Weights of a small transformer language model.
Size: 10 layers, width 160, 2 heads of 64 (1 for keys and values), MLP 640 tanh GELU, vocabulary 1024, 2.99M parameters.
Architecture: no biases in attention or MLP, untied embeddings.
Training: a variant of Muon for these matrices, 15857 steps.
MLP neurons of a small language model. Each row is named by its layer, matrix (up: input weights) and neuron, and shows model dimensions 96-159. Each number is 128 + 32 x the weight over its row's rms, rounded and kept within 0 to 255.
A block is one neuron, or neurons of one layer that tend to fire together. After each block is what it responds to, as a language model described it from the Wikipedia text at the highest values.

L2.up15 [ 86 219 123  46 105 168 139 123 177 136 122 106 128 106 155 133 121 153 170 107 185 140 190 142 119  95 107 142 164 150  84 175  94  83  98 106  89 105 144  88 135 128 154  71 140 147  98 185 148 140  70 130  97 181 119 123 177 111 147 102  67 122  86 123]
L2.up131 [ 97 212  91 105 117 149 148  95 185 114 135 133 151 109 132  59  94  94 141 158 140  78  98  72  29 121 152  80 147 112 127 121  97 107 139  93 140  88 157 102 152 104 161 158 130 131 170 170  70  88 154 148 156 163 110 117 179 132 111  85  76  58  57 118]
L2.up144 [145 129 112 150 108 115 150 105 177 171 167 140 169 111  93  80 130  91 122 106 133 151 171  83  97 150 158 106  83 182  80 155 117 103 123  86  96 101 129 156 203 112  78 150 126 141 111 149  83 130 174 170 160 123 125 134 129 169 132 154  82  96  67 125]
L2.up174 [153 194 159  89 181 134 108 119 186 114 107 113 130 122 140 109 121 122  66 144  95 116 146 131  71 112 136 116 132 151 107  99 114  81 144 107  61 164 170 101 160 155 177 110 220 147 141 199  96  99 152 181 152 189 140 110 157 122  74 160 137 103  99 193]
L2.up210 [134 170 110 116 172 137 126  96 169 153 124  95  92 115 151 126 106 136  90 129 134 141 137 126 131 123 149  93 212 121 109 146 156  86 146 125  85 212 128  67 200 112 206 133 133 117 167 111 154 108 121 177 148 156 171 131 150  77 157 172  71  49 105 131]
L2.up230 [ 81 127 113 153  99 143 143 128 144 112 156 128 143 107  85 103  98 104 102 175 133 204 139 174  59 160 124 172 136 118 104 138 117  87 178  83 126 169 188  81 147 123 181  92 146  96 138 145 156 148 101 112 102 120 137 145 171  84 135 113  75 124 130  83]
L2.up374 [116 145 100 147 106 126 184 104  92 180 150 107 145 103 211 129 127 104 102 116 110 153 166 125  68 137 125 108 158 160  76 103  90  96 133 136 116 124 123  56 129 101 137  99 129 182 120 141 140 114 130 167 156 159  89 135 112 142 165 109  70 104 119 159]
L2.up543 [169 181 136 111 125 212 100 106 139  80 154  65 142 121 104  70  71 163 126 108 143 134 110 122 135 121 141 134 156 123 170 103 108 110 171 148 200 145 120 120 149  89 128 169 133 139 124 150 123  44 138 176 141 105 178 171 180 160 142 202  81 139 111 119]
Description: Second piece after B/C. Word-piece right after a split-off word-initial B, b, C or c, e.g. the e in B-e-fore, el in b-el-ieving, ast in c-ast.

L6.up69 [140 116 148 161  83 118  59  96 143 119  99 138 145 108 190 152 100  63 117 172 122 138  70 107 125 114  84 114 148  95 131 119 123 134 132 132  90 107 102 143 151 111 105 145 143  93 167 138 119 144 193  95  93 138 138 154 129 190 141 146 152 132 136  79]
L6.up146 [156 124 112  99 125  76 151 130  95 171 145 145  65  80 141 135 127 156 156 127 139 112  71 108 109  62 127 137 124 117 152  99  97 151  64 181 144 145  70 124  91 104 105 143 152  74 128 155 124 140 122 158 119 103 111  75 206 163 135 135 148 105 124 148]
L6.up209 [139 140 143 137 157  81 121 170 103 156  87 125 109  98 196 183  93  92 147 138 182 172 130 125 121 171 131  49 161 174 160  94 138 119 104 106 171 113 173 105 107 144 137 171 166 106 134 129 104 162 138 119 197 143 114 121  63 150 154 132 111 133 107 114]
L6.up297 [156 196  92 187 112 121 134 144 146 121 118 154 108 110 145 137 127 119 132  78  33  29 123 121 193 119 148  82 173 151 120  84 129 133 164  92 120  95 179 145  96 136  86 178 101 126 115 159 146 125 149 138 185 112 131 160 138 167 156  95 102 138  45 111]
L6.up346 [ 64 118 102 140 151  86 125 161  85 143 101 133  48 119 146 133 134 164 162 150 114 141 162 158 149 113 104 135 132 129 164 122 138 166 110 154 119 108 147 134  79 167  83 185 179 121  59  74 145  44 197 143 147 123 164 156  69 145 178 132  65 144 100 120]
L6.up374 [122 123 101 150  46  93  94  80 103 206 191 161 127 157 188 142 127 107 139 142 106  92 170 149 104 131 126 135 156  58 129 129 118 142  78  82  79 163  83 139 165 126 146 193 147 162 110 181 113 107 156 206 175 146  66 137 101 101 164 147 126 136 107 130]
L6.up379 [129  90  85 124 132  87  96 169 143 158 104 129 162 117 169 166  79 127 130 135 152 152 108 109 143  79 122 114 138 129 124 156 107 202  87 108 147 132 109  90 103 119  68  55 129 127  67 169 132 121 179 155  96 141 125 141 103  87 148 114 157 109 175 112]
L6.up610 [ 98 150 210 135 134 105 126 198 162 113 130 131  91 117 133 153 124 113 163  71 140 145 167 153 151 104 175  92 101 163 127  94 114 158  66 157 101  96  95 157 125 145 125  76  89 128 106 160 148 117 132  87 101  96  91 108  95 122 166 168 167 125 118 131]
Description: Second piece of words. Mid-word fragments right after a word's opening piece, especially the p in ex-p words like expansion, expedition, expected; also res-p, con-sensus, pro-f.

L5.up470 [149 132  89 109 128  64  94 124 149 107  95 128 153 153 139 154  59 134 119 102 107 156 118  96 115 146 108 160 107 104 140 145 157 136 140 167 128 123  95  99 116  96 142 137 123 133  77  57 121 195  96 165 123 100  72  81  91 116 217 103 132  99 177 128]
Description: Subject pronouns, split verbs. Subject pronouns (they, he, she) just before their verb, and word-piece fragments inside split words, mostly verbs: "c·an", "ro·se", "l·iv·es", "c·oup·le".

L5.up392 [146 118  98 108  73 130  66 101 138 135 171  42 155 134 109 149 162  82 205  81 100 101 159  54 126 170  59 146 137 132 129 155 137 153 128 129 163 141  91 129 103 151 116  75 136 121 145 133  87 153 125 121 137 157 136 132  71 163 130  96 126 142 136  98]
Description: Unit abbreviations after numbers. Unit abbreviations and word-starting fragments right after a number or delimiter in tables and infoboxes, especially "m" in 62.33 m, 1.83 m, 211 m.

L6.up96 [164 141 180  80 129 202 165 123 113 168 132  81 170 140 215 125  99 102 141 104 192 159  52 111 118  78 130 107 111 159 158 113 118 158 128 139 157  91 187  90 116  63 113 134 112 139 149 119 114 140 150  81 167 104 170 147 112 105 128 130 166 120 121 110]
L6.up259 [162 134 133 113  94 118 123 144 101 173 122 167 131 122 136 139 158 181 149 125 155  80 130 181 145 109 102 167  78 138 172 196  95 104 180 144 159  82 147  64 149 149 121  21  77 134 123 104 158 130 164 196 164  99 105  88 118 140 118 150 179 133 138  77]
L6.up345 [ 62  78 114 151 116 188  89 155  67 148 129 145 170 143 202 163 103 170  93 162 157 128 130 118 146 122 162 131 107  90 158 115 180 167 107 178 154 149 165 115 155 126 121 119 101  80 121 138 141 121  68 133  99  77 150 155 146 120 118 123 110  88 124  94]
L6.up354 [172 100 135 158 147 109 147 105 161 115 173 161 194  85 153 128 101 211 112 164 140 184 109 128 100 100 167  91  70  83 124 130 105  79 185 179 111 123 132 150 173 139 168  71  83  83 114 152 107 167 144 128 140 119 130 105 149 108 120  88 146  66  80 123]
L6.up404 [125 136 169  82 144  83 116 142  65 146 122 171 159 149 138 191 180 183 181 115 119 117 148 101 176  96 169  68  83 105 100 136 106  95 144 129 143 198 111 139 123  83 124  56 166 123 147 105  63 140  90 141 163 105  84  98 147 112 132  74 128 129 122 104]
L6.up483 [122 119 181 136 169 156  54 125 133 156 137 165 141 143 126  98 100 173 125  85 165 147 125  81 119 134 157 103 119 129 120 165 116 131 170 104  73 150 134 124 182 154 157 124 115 114  81  70  69 138 156 155  97 134  96 158 109 130 142 179 164 117 162 167]
L6.up508 [157 167 124 147  89 173 164 120  73  96 106 128  82 168 155 167 112 172 158 128 186 153  83 160 158 100 180 122 122  85 143 171 163 118 120 159 149 115 143  94 125 109 151 119 123 124 156  73 141 178 117 150 152  79 132 115  94 106 143  79 137 138 110 118]
L6.up513 [179  79 166 139 142 139 138 158 147 131 131 135 117  62 114 143  56 158 111 201 142 141  88  97 120  99 130 103 103  84 142  95 122 171 111 180 199 114 198  96 115  91 157 168 153 143 118 127 122 124  69 192 109 130 118 135 100 117 136 100 116 123  88  82]
Description: Sentence-initial subject pronouns. Subject pronouns or first word pieces opening a new sentence or heading, mostly She, He, They, It after a period, also After, Background.

L2.up9 [ 99 148 165 144  79 111 165 104  80 150  48 128  96 127 178 136 179 130 141 140 138 108 130 125  83 109  53 147 169 123 144 113 123 100 140 187 169  54  83 168 128 108 148 119  85  66 170 138  97 115 106 129 115 129 123 193 125 165 126 124 131  80 142 168]
L2.up61 [103 146  70  94  82 160 177 101  80 101 128  73 131  92 140 133 152 152 118  94 165 153 132 115 124 151 159 214  75 173 106 112 112 129 109 152 135 154  86 153 123 127  96 165  98 173 149 213  77 104  75 122 112  98 136 105  91 127 154  57 102 171 145  85]
L2.up189 [121 142 122  46 130 147  94 120 134 143  92  90 142 109 145 125 134 151 115 100 168 136 159 163 166  90  94 175 112 157 152 105 125 121  86 115 103 108 170  82 148 142  78 112  96 110 155 136 130 151 168 121 115 165 132 199 121 155 135 114 179  50 192 116]
L2.up217 [108 185 135 132 135 113 112 201  67 137 134 125 139 132 133 110 141  65  87  61 171 184 112 113  88  83 134 129 151 141 155 147 125  56 121 140 171  65 143 172 117  76  97 102  72 175 153 101 119 156 147 119 181 101  95 175 146 159 203 177 127 183 197 125]
L2.up222 [120 108 112 141 106  87 147 129 121 123 123  88  71  93 146 136 148 141 147  62 135 131 101 170 146 129 147 150  56 114 123 153  47 137 126 107 119 133 102 133 137 123  62 175  72 189 148 128  71  89  80 132 100 131 122  68 120 140 142  86 156 102 109 132]
L2.up332 [149 145 144  60 112  92 147 106 145 138 165  74 123  92 149 136 157 142 135 112 149 171 159 123  78 129 161 146 115 104  78 151 155 145 126 163 116 108 102 103  93  97 112 168 108 161  80 132 107 151  94 106 129  91 128 121 125 106 123 152 178  59 148  82]
L2.up384 [168 140  92 123 112 115 148  79  76 110 155 107 114  88 132 121 109  82 147 121 155 122  74  97 101  83  66 183 121 135 137 151 109 109 146 122 143 107 155 162 154  81  90  42  81 116  80 143 188 167 175 109 131 161 160 122 132 111 108 168  91 111 126 158]
L2.up626 [104 140 138 141 113 104 120 122 111 147 111 100  95 147 185 111 124 109 153  85 141 114 109 163 115  76 115 199  82 104 165 175  92 164 105 145 117 144 122 183 121 171 108 111  79 219 147 160  58 111 137  90 132 104  67 135 119 122 129  82 183 123 111 111]
Description: Second piece after split S. Word pieces that come right after a split-off first letter, mostly s or S, as in S+o, s+o+ftware, S+el+ve; also t+y+pes, n+o+ise.

L6.up200 [137 132 213 151 106  98 125 148 121 182 145  91 101  84 130 147 113 143 110 123 138 108 127  75 130 148 131  91 163 116 135 138  66 141 143  98 127  95 128  83 166 115  93 171  59 132 157 132 168 128 138 151 106 123 136 209 181 109 100 144 155 138 149 206]
L6.up357 [124 137  97 158 162 144 190 100 161 110 178  95 103 132 216 163 108 172  90 111 106  96  76 156 191 120  82 136 148 111 177 110 100 127 106 155 177 186  95  79 148 150 147 135 159 131 142  93 144 122 157 111 139 112 159 135 132 137 111 110 182 108 205  78]
L6.up429 [138 176 129 144 145 143 140 109 143 143 107 130 118 111 142 189  99 127 156 115 124 142 197  72 161 107  94 120 192  93 141  80 118 152 183  96 144  90 150 115 170 166 108 136 134 121 113  74  44 144 129  87 172 116  79 130  96 107  73 149 148  92 127  99]
L6.up530 [175 126  91 160  91  99 132  63 109 125 186 141 164 127 164 184 131 140 130 170 168 126 125 150 107 158 143 113  84 127 134 169 117 145 102 109 162 133  95  96 168 145 171 109 155 149 172 159 155 115 105 126 155  71 106 117 125 134  80 161  91  93 125  69]
L6.up544 [161  98 122 101  79 137 141 127 119 126 181 100 108  94 119 153 157 198 114 102  67 120  82 121 157 137 150 142  98 139 196 175 140 192 158 103 173 129 112 130 145 105 102 125 150 124 139  93 147 102 177 105 202 135 151 172 176  93 131 174 185 146  76 160]
L6.up555 [ 84 163 146  75 150 164 103 137 109 128 142 103 138 155 156 167 152 121  93 178 169 116 115  99  94 138 166  95 114  75 143 177  97 120  73 180 160 110 135 120 116 106 136 115 114  94  99 118 156 113 127  98 190 107  96 149 125 117 108 135 136  81 173 101]
L6.up573 [125 153 133  97 180 100 114 142  82 157  98 132  98  65 134 157 119 164 170 148 121 132 108 116 136 149  61  84 129 163 107 113 167 167 122 146 130 124 107 144 123 190 103  94 113 139 151 120 111  85 119 116 147 144 175 115  58 105 116 174 117  95 131 193]
L6.up591 [159 179 162 171  97 106 193  90 133 130 117 190 127 124 146 102 185 139 114 153 115 186 143 139 105 158 137 129 122 186 113 179 104 137 159 138 105 149 133 135 166 121 121  41  98 135 105 133 139 107 138 154 116  99  81 115 152 142 122  98 150 143  94 142]
Description: Mid-word "al" fragments. Short word-internal pieces, mostly "al" right after an initial B/b or other consonant: balconies, Baltimore, Walnut, arrival; also h, ir, ron.

L5.up586 [123  84 135 161 141 125 101 130 134 174 148 113 132 135 134 118 124 130 111  94 101 143 177 156 116  87 131 140 125  74 120 114 147 108 165 123 108  55 160 140 123 175 116  90  91 194 126  85 100 136 146  69 177  57  85  91 132 117 158  61 156 112 179  94]
Description: Mid-word verb fragments. Word pieces inside an English word right after a prefix or stem, mostly verbs, such as re-p-aired, est-ab-lished, ex-p-and, scrapp-ed, d-ug, and also ab-out, Turn-out.

L6.up64 [ 74 131 105 165  98 152 116  92 129  74 222 116 150 154  83 176  95 115 173 110 156  84 190 160 108 106 163 130 135 110 113  86 137 125 108 101 168 135 157 138 106 178 131  79  85 148 140 151 151 161 111 167 144  93 117  91 120 166 108 186 188 169 115 104]
L6.up144 [ 85 139 105 137 132 143 129  65 139 148 171 120 144 106 132 153 105 115 113 115 177 147 149 173 139 117  68 130 134  70 135 161  91  93 168  90 107 160 161 135 151 137 136 200  82 136 169  69 139 140 106 163 132  77 171 140  63 163 165 102 132  58 159 110]
L6.up160 [ 90 118  94 163 119  89 142 160 144 113 166  93 135 180 147  93 112  73 150 129 184 154 159  86 163  86  81 141 145 117 161 145 193  98 104 166 186  77 178 107  99  64 113 147 140 170  59  75 114 175 183 153 182  95 108  62  98 134 162 168 105 122 165 107]
L6.up199 [ 92  94 210  95 107 113 128 131 108 216  99 117 124 158  68  99 154 105 174 126 145 119 208 114 119  56 100 137 115 131 133 116 123  56 101 152  70 157 117 124  74 154 143  97 125 160 156 115  96 117 137 199 125 136 149 101  68 179 113 144 136 121  78 130]
L6.up264 [150  96 106  89 120  69 139  55 194 138 103 115 133 121 147 127 144 145  91 104 116 145 121 123  66 141 134 150 121  98 129 134 129 106 136 131 105 138 122  88  83 108 153 131 126  90 134  97  85 111 134 114 122  85 104  74 111 145 105 136 100 166 111 129]
L6.up433 [166 108 127 140  85 104  84  85 138  92 164 135  87 118  50  88 116 200  80  90 146 145 138  98 129 136 131 138 132 117 131 156 177 109  80  94 154 153 111 148  87 109 150  98 106 164 135 112 135 140 131  87 102 171  77 163 124 157 109 123 157 120 164  91]
L6.up505 [109  66 101 150 156  81 127 199 113 112 152 153 121 179 163 116 140  89 210 106 126 164 150 178 115 114 139 166 103 136 141 128 150  96  94 172 106 147  92 147 136 156 138 110  94  70 124  82 121 137 190 122 125 110 158 105 123 135 113 142 132 197  95 143]
L6.up545 [103 156 175 155  69 134 131 133 157 106  90 120 196 155  94 126 117 160  59  68 164 167 113  91  99 130  77  99 170 136 167 154  51 125 139 129 102 208 147 149 105 136 138  99  99 188 140 159 176 190 175  99 158 155 109 102  65 151 168 128 123 119 163 104]
Description: Early word-fragment continuations. Second piece of a word split right after a digit or one-to-two-letter start, mostly unit letters like m, km (211 m, 24 km) and coordinate seconds, plus E-g-ypt, sy-m-ptoms.

L5.up8 [118 141 114 115 184  73 111 133  98 190 101 130 174 179  99 144 107  77 205 154 136 108 181  81 117 125 113 104 127  87 148 118  96 148 114 140 119 110 134 175 142 143 178 144 112 131 214  98  77 119 112 106 131 119 114 128  96  82 138 143 192 134 114 169]
Description: Adjective suffix -al. Word-final suffix pieces like -al, -ual, -ial, -ational completing a split stem, strongest in person-al, also loc-al, act-ual, journ-al-ist.

L2.up34 [105 155 109 117 130 123 100 154 138 120 175  91 113 130  96 113 106  90 118 135 157 177  93 159 162 144  64 150 161 110 116 143 114  79 120 118 136 167 143 168 127 155 134 100 154 136 116 135 164 127 106 109 189 141  69 156 152 130 162  88  91 159 158 105]
L2.up204 [198 195 106 130 135 102 121  79 156 134 160 140 154 128  82 131  98  86  90 146  98 149 149  82 108 133 122 152  93 145 110 151  94  66 152 115 172 115 154 148  90  84 131 160  99 158 113 132 114 157 136 133 141 168  90 112 130 159 151 203 114  80 148  94]
L2.up350 [179 125  92 158  90 119 135 118 180 109 101  84 121 101 106 102  86 135  86 144 143 160 114 143  48 137 178 155 107 121 133 122 134 177 159  97  78 114 150 138 190 121 141  74 110  85 181 109 137  84 103 112 118 135 140  92 129 108 111  83 146 115 114 136]
L2.up360 [138 101 135 120 189 132 109 138 116 131 163 167 109 104  94 110 113 136 107 149 149 110  77  99 183  96  86 112 157 164 176  92  66  95 132  99  87 144 152 110 166 147 122  96 143  77 131 161 157  62 185 162 144 128  95 134 132 101 122 181 157 155  92 165]
L2.up410 [199 143 111 121 137  88  88  66 170  93 149 143 134  85 161 112 180  96  93 143 106 143 191 180 107 140 107  83 102 128 128 199  72 108 175  65 111 118 133 128 154 112 225 161 102  85 122 164 161 157 163 172 177  52 128  97 115 110  89 131  84 117 108 113]
L2.up541 [116 111 129 157 126 113  99 124  92 146 119 189 147 134  84  67 149  92 169 118 148 177 101 138 132  92 201 109 120 117 143  80  90  80 128 119 105 126  93  89 141 171 137  85 125  71 122 130 132 141 157 102 136 137 170 112 139  87 103 133 113 119 147 102]
L2.up556 [125 109 110 138  72 143  93  92  91 146 119 152  67 115 136 153  97 137 119 111 163  88 153 115 129  99 111 128 137 183 125 163  79 155 149 105  70 131 151 122 132 118 174  99 143  95 162 155 122  95 176 116 147  24 106 161 146 119 135 134 147  70 109  73]
L2.up630 [131 154 106 178 126  98 146 102 101  97 138 156 111  94 119  33  91 163  45 156 186 154 147 114 139 157 148 117 119  94 111  87 153  87 124  49  61  79 119  96 163 129 122 170 138 105 138 128 147 133 108 133 151 115  94 104 121 133 122 100 107 120 175  65]
Description: Word piece after B. The second piece of a word split after a lone initial b or B (sometimes d or p), as in b-l-ock, B-l-azer, Pittsb-ur-gh; also the slash in coordinates.

L2.up209 [197 106 227  83 182 124 140  70 144 184 140 156 160  90  87  97 101 121  89 203  92 115 140  77 136 130 160 156 123 148  76 143 110 146 178 130 131 143 132 144 142 151 182 130 164 148 146  71  94  93 117 143 157 104 127 129 140 152 144 113 111 109  83 122]
L2.up266 [136 170 128  90  95 151 189 118 106 181 145 193  89  97 129  55  95  80 116 133 126  99 122 121  86 129 126 121 153  59 159  96 119 102 166 148 195 147 152  95 145  84 161  64  82  99  94 111 107 132 156 131 149 131 107 177 125  67 133 137 155 115 212 164]
L2.up315 [183 133 137 118  79 104 126 125  88 164 143 173 161 165 156 108  69 150  92  93 147 154 110 139 121 154 125 103 174 123 109  85 166 148 169 111 183 156 165 105 100 127  55 101  96 119 129 136 122 133 115 161 107 141 119 118 162 156 177 141 171 163 172 122]
L2.up348 [133 186 105 112 105 113 109 142 130 123  94 107 145 147  82  58 122  67 148 119 147 169 122 180 172 152  84 105 206 151 141 125 176 110 186 135 178 190 133 165 117 122 125 116 110 157 107  98 145 137  97 116 164 131 163  91 168 198 127 173 112 123 179  96]
L2.up434 [151 143 124 148 115 121 139 143 123 146 125 135 155 108  93 135 119 104  96 165 145 149 125 176  99 185 129 152 157 151 173 131 133 166 201 130 129 132 185  99 135 183 119  56 150 139 133 142 216 100 114 151 126 100 187  61 143 153 170 112 133 112 165 137]
L2.up464 [107  91 129 112  97 137 109 137  87 146  99  86 177 168 150 133 108  81  82 184 144 115 152 158 111 173 175  94 111 139 138 135 156 145 212 171 139  68 170 164 158 129  88 109 117 149 134 141 171 130 155 175 101 120 169 144  91 139 162 116 157 117 150 126]
L2.up572 [158 146 144 124 157  99  74 136  81 149 135 110 183 123  99  88 129 122  82 176  88 136 132 124 137 156 120 110 104 143  94 118 169 119 152 122 168 161 179  77 170 107 156  83 124 127 159 147 149 174 111 194 157 159 150 139 124 158 110 170 159  77 181 174]
L2.up588 [163 110  91  85 126  74 117  92  87 166 107 178 209 182 101 135 152 181 156 166  70 134 142 164 134 115 110 135 127 106 129  93 171 116 179 134 133 114 187 128 140 154 134 139 163 117  90  93 136 128 121  53 143 118 113 119 150 142  97 150 138 101 150 172]
Description: Word piece after f. Word fragments directly following a split-off initial "f" or "F", e.g. the e in feet, fee, feel; our in four; all in Fallen.

L2.up143 [100  53 126  76 116 135 127 184 111 156  92  97  65 148 119 160 119 121 136  55 128  82 123 100 109  94  30  95 116 133 164 114 143 145 113 125 121  95 188 132 107 140 102 160 134 128 171 137 130 108 145 112 147  84 106 120 126 106 163 115 131  79 119 111]
L2.up172 [132 114 134  99 103 111  77 107 104 134  85 108  77 104 144 135 137 122 122  56 158 121  91 165 126 109 156  66 105 167 182 125 104  92 153 127  86 121 130 141 124 116  98  77  98 166 126 106 118 109 176 121  69 197 136 125  70 152 132 181 152 125 126 102]
L2.up184 [160 113  69 132 114 137  84  65 105 118 133 138  88  58 125 108  67 102 121 119 157 143 175 136 159 101  76  95  75 145 105 153 118  77 118 101 134  71 189  83 149  98  89  69 161 155  74 157 176 151 156 102 182 162 119 135 125 166 162 126 127 126  62  71]
L2.up238 [166 117 118 160 117  64 171  90 111  80 119 119  92  87 168 157  99 105 143 136 138 108 115 152 147 100  82  97 127 130 168 124 144  86 154 114 117 181 105 133  88 108  65  68 103 120 125 142  89 130 129 161 156 172 150 192 135 178 115 156 101 129  72 133]
L2.up416 [144 142 152  99 164 167 120 117 125 149 102  54 161  81 144  91 112 171 125 123 115 130 151 111 127  64 136 143 112 170 137  81 117 102 129 194 170 150 137 187 130 121 105  53 142 102  62 110 107 143  91 155 119  93 136 134 162  92 166 164 116 128 151 121]
L2.up456 [135  79 169 143 136 143 129 149 101  90 140 151 139 163 108 176 191 106 100  88 121 127  92 125 147 154 149 106 101 179 164 113  58 115 159 121  70 125 147 152 129 127 120 149 115  97 132 219  31 102 167 175 146 104 149 163 124 144 136 114  81 111  28  94]
L2.up563 [174 136 119 149  86 129 128 160  84 125 158  70 154 124 124 136  61 142 143  76  79 161 103 164 154  95 131 167  73 121  81 103  89 126 140 157 123 129 168 124 154  99 102 101 131  72 143 134 125 156 114 153 174 197 124 143 133 110 128 179 111 128  72 133]
L2.up606 [159 123 105  77 127 118  83 131 147 150 138 160 118 100 137 121  78 122 132 135 129 142 172 103 127  72 162  89 105 134 121 132 100 122 153  69 113 121 129 145 147 121 185 119 154 105  82 163  90 114 163  70  94 114 152 125 119 151 194 158 191 152  94  73]
Description: Word piece after D. Second word-piece right after a one-letter start such as D or R, mostly "es", as in Despite, Desert, Desai, Research, Western.

L6.up39 [ 90 138 143 126 113 123 111 175  85  87 168 105 110 122 138 134 141 144 164  81  81 124  68 174 163  94 181 100 116 150 142 136 140 177 134 154 143 105 180 140 160 114 134 104 161 121 115  57 110 150  52 170 146 151  98 142 160 182  91 140  83 118  66 167]
L6.up40 [126 131 196 120 115 124 120 152 134  90 140 105 173  95 155  80 182  69 116 161  77 111 148 135 122 158 161 112  95 102 101  82  99 219 106 168 127  99 121 175 156  59 117 108 116 161  87 106  99 124 115 164 150 124 169 137 155 135 127 124  81 125 134  90]
L6.up58 [113 139 170 110  84 152 101 196 122 125 166 145 110 107 201 161 105 157  95 132 119 138 166 125  72  93 141 154  86 148  66  88 142 146 136 151 117 154 105 169 153 115 158 134 120 129 165  88 154 134  98 186 155  67 174 148 182 177 120 122 138 110  92 118]
L6.up68 [114 149 178 112 205 119 109 139 101 100 118 192 120  31 139 102  97 113 153 137 109 231 146 134 109 107 153 133 175 182 123 139  79 165 112 157 117 139 131 141 131 168 159 107 108 121 116 116  58 124 117 186 190 123 149 134 115 155 126  68  65  54  58 128]
L6.up103 [119 151  98  85 154 169 147 118 115  96 174 129 126 100  93 127 178  93 139 140  77 139 154  66 157 181 146  73 131 103  65 146  86 175 180 220 120 128 178 122  81  87  97 124 171  89 123 134 123 154 111 120 140 129 155 129 165 137 179 132 139 103 182 162]
L6.up242 [122 118  76 126 113 149 124  72 104 165 146 136 100  83 127 167 169 177 121 107 171  99 112 103 189 116 146 134 146  88  91 107  92 174 120 110 112 115 120 105  85 163 113  82 124 141 116 142 141  79 157 193 156 107 129 145 152  98 136  93  72  93 103  73]
L6.up269 [116 162 120  69 101 117 129 216  66 133 135 170 122  92 155 106 147 174 143 143 122  93 165 113  95  60 129 122 157 120 122 103 133 179 125 125  88  86 158 112 140 109 133  96 153 146 192 111 131 214 147 218 155  97 161 130 106 143 179 117  70  47 123 136]
L6.up361 [112 181 176 103 105 154 130 191 105 200 162 136 154 150 168 132  79 134 118 136  95  99 124  87  92  83 178 154  94  88 161 100 119 188 181 176  97 140 144 112 108  90 181  75 161  98 106  75 116  76  69 135 109 125 167 176 124  91 154 173  87 104 120 137]
Description: Word-completing suffix pieces. Short word-piece tokens that finish a word split into subwords, mostly -s plurals and verb endings (walls, contains, seconds), also st, h, ed, t (highest, eleventh, built).